Part of a small language model's weights.
Architecture: RMSNorm before each block, rotary positions, no biases in attention or MLP, untied embeddings.
Training: a variant of Adam for these matrices, 339M tokens, 5506 steps.
MLP neurons of a small language model. Each row is named by its layer, matrix (gate and up: input weights; down: output weights) and neuron, and shows model dimensions 0-95. Each number is 128 + 24 x the weight over its row's rms, rounded and kept within 0 to 255. Numbers have three digits each. A neuron's up and down rows have the sign that makes its largest values positive.
After each neuron's rows, "fires in" lists the words (lower case) most often at its 100 highest values on Wikipedia text that the model never trained on.

L3.gate111:107134130152083120139108129112146098124133129148120148174153099144103158156130142116173104112123126114080151143158133143093113102128133137153104161119104108138093124187114121132129116130073185117147133128116141121101105145074121110114114067128131114133109130132142099115145129142141128141
L3.up111:124118148109110132145132107142153116131092120077128100119149158150142101104173075147093137091105110115137104142070129112121096147150137149149129117127123125137133106107131169132156137134142123145103131122151137147083117141115114093151136139105108101163090144115135122126127130175125155120
L3.down111:107120144133108097160113147116142069140130114118124115161129119143147136197139133126168090103118110108090129126130143092114078117171151137167099143148124086112106154138102130126132109103084167098107119166111131123085117118101098112151138057126134150122117122155116107103150141117170098116
fires in: "an", "in", "took", "a", "takes"

L16.gate588:071094157136122139130129138130125125135098166134155077075128126117166162096102125150124167137109115168112162117117110166113171111112138095109151118165135101133089118152156178096149136111132128166136147139162157146114115115162118150146163113158148113109126100120134132132084088144100155134
L16.up588:100147145167113103105133135122176132128123145128139120121150091161126109101141082157122171123113116127122144147102109042141139126114129111118144161124100132138157116143130114182149100140129117097110111176173132150093135102176114091156143119136118106107134105167127147127124181108150142126
L16.down588:093115108128098165148131097140068163136136085065157075116134137091131098102110121136152163129120117135135086113135148167118094090167132140098141124152120117106091132121169146103134142125120110146121152099115135110157146132096109187109132132141126125143101115116132130131100123115168119153
fires in: "with", "as", "by", "be", "including", "against"

L3.gate742:111098115080132157133179114157112139185102135127134128105135103157158122136125133110085141107103160129118121166100126140123156162123109129097100141097126136137118061114098156109136142115124095097147107114119167136112182080120109127180106119125111130111120094088113132117168135117163131135
L3.up742:127134182084125093109130101133156109109135130074144144133123102111144150158112128135158099125127136142120127110108132091103117112111130087148199166135095119110119114119104123186146109109164136137113147147088145190107135101157142127145157086130142150135145161104124097088128129131108126134
L3.down742:128133117109137126151135098121130092107157116144145144126134088142157140122119117129110091123172125131137119126117115102079119130070153112152158122117136120107113122124114123165110118114143148113108154197106112139134139106153064146139163106138183130097136140137107102045129132176107119137
fires in: "in", "the", "from", "by"

L3.gate514:095176125104139114160134148116112138118159151118107135098107098102116088125163159126161123152092141127123130155129089137164093124106141128129125140133147125129154104157148117110130128176115125168137185130156186133126071094153157131123081177123168118093159141131144170141185142138155131095
L3.up514:111085067079135135129067154107156112078135138087140142143173125135095136117101073149133128079141120141098145108117147144117104116099155152153092156114133136124156129120152151153157086108111145121127138087124122175163140152107132118118113114137135122103108127163161077140113154100152134098
L3.down514:155084091083126137095100103110141106082125138072140144094162122154081117132108100147136148115149111135108131102170150139113132142167121120139111183111150163153124120109194139168126109126116153135135110097125101150146131182129160110097103115132136148103125145159167085150157129106118136108
fires in: "football", "sports", "basketball", "soccer"

L16.gate867:123120159127132184113106055103142148159109138109118084084113116133108121129132114128132162122117116130107153143150123119120122142134139124147118133138134154128086155157159170137155123119115122168122160146174150145139135123141092141155145117153119154097124085094107093144148129166146161107
L16.up867:149112151110135110056151108190100109147141124152136163108110131140108152148132110133146126112133142146098141142126096072132129163109136134170109149113128183132113112103138124146125126121175171139118142127074127122140151166122118150094130114132169150082114107124095134138144145150133064098
L16.down867:131125099090132134125083134134134112059119119072075136097161142090122118119107090128116093122116071145119105159161112153109132094226118128141179119127159162079115119122141110137149117134108087101134130142135135154132146155121090132174119154105153096128126162157097118099138085091149190141
fires in: "as", "with", "the"

L16.gate787:135106127166121136111125157108146130147077129147127129112158102131116132175098173147067123125096115112189125131102142139107083110118130119153137108149084156110119117132169149121132127127159154125123124108164169103106136110174145156174146142099169112103117119159124157121083124112155122136
L16.up787:167120106124141128147144153113134142129126177122117158121155123159137108133126146143149117102148167097105142118107122111119123155127134136107111089126106145090099154152087146156148149117125145115165120128123098139111130160082127103118112130122144142096167133079136055122123141124085111119
L16.down787:125119098140073196122124125131119092119164130068121119141155136150147112181112087109105113085160102143087106136134099123168099148105127149130139107085117109127119177089098130127160133121124145155097135188150135121134101098104122096180143135118113105138109137167121102140170120150149127108
fires in: "for", "into", "of", "over", "like"

L3.gate510:120111107135119127191163130134132170125132096117158098163112160104100119139079149145163158108140110129127121102139146160117099137112129151141139179110084116098118131144165132177182169104104151165125174130156122140138166136129147173129120140152128129136100138135128138134096106176134115156
L3.up510:123154120150125135187125134121138142158102107139126093156122193079091142140105132149120141085099128121074121153107126141132087139135116127131123125121144133131139128139132136123129143137153111136138141105122135117132122155144132159138129117162137146131158151116132171137138100178174116104
L3.down510:138120103122132147179159144142114141133112124135172108129085122104121125123131123148141132132155100136140094112165130197113117153149145135119135126122102111099082109158154126172178100113102119185117169121137124153137114152124148161131109142106101095137087148128105118153121088112088141177
fires in: "when", "how", "the", "where", "if"

L3.gate443:131125158128128130142107114104140153129116105143098136131188129131156103198108118131142130101105094131140128115109133132098131137120142122133099134113115128115117166135084119112116105143125118123129147169131115150132125081099143093109129126128101121126122145144136105106114119131145138132
L3.up443:110134129125115133116124087150121144124142116141119133129151105154136124143165112122138177117115147087117170124132093127098139126123127170123117076133153079141090123146101145115128101164140119086158146107121132135112130138125122139142115143096140131137125155130146138098126167131121151125
L3.down443:106107147125140128157120125082113121108119082108088120135149109119120107183130103180161139085149115130155142120153126138076112167123169131131115120141095126088087140131102114128129117128111102118148139143126139134151156106138120133147134100153108134164109101128118092104135099123149141125
fires in: "a", "an", "votes", "born", "was", "l"

L8.gate848:112121098133142122102081109106125129109118172065133167070155096135134098147165114143144161135112110131143133109159119132128128153105131127114143172104151142123156096147138128168157178130156133136136150114128162148124125166138151129138081158151148114110114164155131109106175119130144156084
L8.up848:113080101120123119139120101112116143153100139112119145114128105107118098143127109189171120139127132107127156131135118149086126109122158120170147156155158139121157136097124127120170161178124131153119121105133152096134114118092129108102111127133165152086146160152137126112143128090161102104
L8.down848:109130114137134111142122120127110118122136136128128135134170099108140103063109092157157138135142080102131104156143090202115117170255130110124115136126110167160140164132137170152135109184142133164147131135146125082091126144140135149105098100144120126112109081139136143147149106098128136102
fires in: "music", "football", "jazz", "sports", "basketball"

L3.gate856:123120150168086118166106126092129108109070115111106100127102152148156137110107125103128128196134148078130152139136108176153126149114113140099139122131151118112116125139084122102161124122179112101147123116124126165076112136124122089129086152135135138124093138121129136131095142148149117123
L3.up856:088092118105123110103126139117127092151139093125120105116105160097037128102106135123139165154116124134138102141118133122097117138121140160117112116138057110107134096127129119118139100131122138135122160104129107110074114130112126134134144109183137132088135143129152127138099108127138095117
L3.down856:094145129117135134081138103132099144141108135149098100130142128099104124048128114092133139123091108152155121118128082189083126144175150116127143116155109114085097100139111109158145080107136150113108139121089100097107115157139089147113156127151157130129110101130121170113099113114120102112
fires in: "most", "some", "of", "all", "first", "largest"

L11.gate806:133107140111078124111168105114121156129130136163148106142100111106096123091100141146157084100125127134155110170144122128154144117088149161135128144128090105101134112111135163131153155147152097150124125119087135119159157143163108131150111173129129159133112145157134140139130136118132145104
L11.up806:131112144121140154154186130142141140121128096108106151131109092147166133125129089127154099112130119137145093157156158151086068125165095112101124109119158118112174107122120125152126136168142145173095135133115096085196133144094118127097139132131168140103164143154097143156172112132110140122
L11.down806:150133148132162158141146141175160047103121065157151158099142071120141170131130061141082167146131103134123119122097122122149127144122118109166114105134101156132098128135133107166134182135119120123128132131162127104143149157095134136116111128122135128138188110115112122144093174107124147127
fires in: "after", "with", "by", "for"

L11.gate689:096104137139128136118165124108139117129101132145117155107133108162159166147135139113087172130108135123091139118117116119131111101103103108148151121133105161123146101111126159112127121164153115130122158115105171155125158110148113150183125117144175118119142158133162141117098124191131105123
L11.up689:082069106154153131126159155125117135122113155170140130120150099091123107140084125148147113104141093081122132135099146108121112145110135137146138166098155116094141112128144130131119116105125169155138146139110118118151141139147102127123160214122131164125115123125112098108111146113137117134
L11.down689:138150104117178129089145133097093133096109130134153093075124085122127117142082124110150091137141123118114165107121151134132128158103164100149141158075139102130143154067115127143122145106087108136145145145171157174164147100161098140122176170135123166140164135162094089110118123088138091097
fires in: "the", "of", "in", "from", "a"

L16.gate639:157127113150095146118138159075116118118106094107112084126134138130121123128132109149116174107139091120173169121116127137160113132094154110100156108131124158106110186173122134109139140111100137108107153151098116095184130124146117159156135129091164108100123141132144129125124092152109143107
L16.up639:164135116108103140110158141058113107125117128169109114138114115144157134126103109118101134116139136136134151122107105142152125117122132106153156144097168075150155149114109106167131126127139155103132109144106112093148151134129103102167122092129127130135138148157105131115173142129113110140
L16.down639:139118164121096159071121121182153118137128117115137162134109098156147149170101133115122114169134128166097135161128114106144119120177105124147115093151110126165117165111135138137145112110109109125158087125165143105106094121133128100134153165121110104112124120107141083133080146123129154104
fires in: "for", "and", "over"

L3.gate999:161094131105126156118152088140129130119117162155160116132129086167125157117124104145128138124131157146143095122121120139134126161128147149111135199106104148106134173167116114145143113105129144085132139085142105147075165148092148159113126164117129129112136124118139136138165190163136144109
L3.up999:164129155110101121109138119117102156144141130152125127128160132161145149196152121149128128136074139139135120137121163132118116154134127120128099125116127132079134141141125090117138111108135151101146107061150122121090119143107121176127129123145129144156127137141159092146139152152162123091
L3.down999:133111098134124107116099106105097106127171133108129141133149149182163159124105146124146126136137140087099111137131150157138135168172150126114109119119099110144121156099108138127137100122088142201128161152137130125128122120124177119132112141125145109114093125137097139150170139144149100142
fires in: "of", "universe", "college", "most", "stratosphere"

L3.gate603:117145091134132129148136161100087070096132131103155149108128147151072168152170121118113157121151122129161133111131152128181143140126171183154106110115113153114116128144144101086114096071099129113138130125112111142172104126153150108102127122145114128151127141157124116141162154113148112135
L3.up603:118172168104178144138161157140140150138116137092113114127109109097135096118117121120126099105119147147135123143133103126130139072124116107110095128149104133096161156098154130126171119111128135111118086180093111150107173094132127114172150060126118118120124163103124147132106125104149131122
L3.down603:104125131155135166126147112105138104168126110110124145139133103099121109238108085115126071112132120118098130138146101144086129116130109114111117139134113067123147096119091166162112122168151155119144127094098139147152093133142065132151128169101149119143102095106106109116083103121142155124
fires in: "the", "its", "in", "their", "for"

L8.gate311:144150169141128134157101158098115169117131103130159116117132135148141101170157116139140163147076139065151144133122104114157105111116139107113106105140156153164151105145162123120113176179131083151193144140136175174111136209149113111131141097126117116115115108145120148141158144175124133101
L8.up311:121134078120134142140162129166153091167138136117133103137128118147099120125161162109107170126123179123110094145188138089168105110125142150182101103137152120114115143135126125144097153086129107100097126137127128110132137113165135156102086156131122149104140153107097111157047123147115110147
L8.down311:140176100146121141163150144097172086116163133117154131146106095139135131170144115125128139089115108095171083123156133086166107132106140139145145084148126149132118126112116152122049137146129133147131129146145161132144108138181119106158131119130098169119146157112118110165123135175120130182
fires in: "began", "continued", "started", "again", "long", "also"

L3.gate871:106096136134098106106105163146153129120116106165137111120105102150124106136128110184136153152104115156087151161200111166183101154156102134151126133120126143137157127126103167089145129128159109125124132110091134114089125134154142132108131125102138135135116105130130117200140101102168122108
L3.up871:134154163155110060114118093083115110105155120134100075132121111095090091125140118078121148170110143125160061104124153150121139110126124134123143123133134174122074109140129142124139160116132155145128128131066131087176142104113142109111129118109126116122112115129107124134138109101091083161
L3.down871:106162155126141100144153111118117124137155118112119114114150092123093117145133117103152131126100139115142115089102141132110130136071139138138137145134097162122120108135105127126106129104132164145134144130095114101122149117132085116134132124116159144115091136099091148098147119143090104168
fires in: "most", "some", "primarily", "particularly", "other", "greatly"

L16.gate976:106152126169130131093118097158129135146104116149130134082121128148124116154146110138110149103111138146136141140128164123148110148091137115103113154111154145166132124142131219107095121064150117129147113164105116125149112128112122129138128102139191125111109148112130127104112071126108142095
L16.up976:150099136139109133131123129142133176132115135094113161120117101152124140152122121139101141113186159124104122111094105148160149150100091160145139133130132166115126152122149093121147138133144139123136131093099103082143115124134131159134112108093182103133118107150174169138095138139170106101
L16.down976:116163112154125166104107126139127141128130133109115165103159102108092132130088120134146115120150132148098108131184138149115104120136152127137142114151140118132083135156148165136129114090135167116113101142133158092167134142109096118127112169139156118153129117173163151126156152141110146070
fires in: "of", "with", "for", "des", "like"

L6.gate603:129138124141127156119107160172104142156073158110135134124134131152133101136152106094168119126118146085153142145145122099116147154102067146176133122141150112117159151104153154097093167133130119159133143106143145156127137157121167103167098135130171144176101123128134136174186192130138111147
L6.up603:131103133085094153131126123121111118152125129109132103170133111112139130112160118130090140135112076092146117151100155142142085124130118143149122102094123067101131117140116094133109117141153100116151128128100107114129126122099127146128155081118140074136127174158124126136157142177119137118
L6.down603:156117108117102167140117149081134109125088154129161101157130114093127107070151125111134110148130122122130114122121113110129084153146101126126158084133131155126170140131086077122067126151162159148125121163089142118127117117129135155174111117095103127146123143149126105158157150157110108142
fires in: "began", "started", "continued", "begin", "beginning", "begins"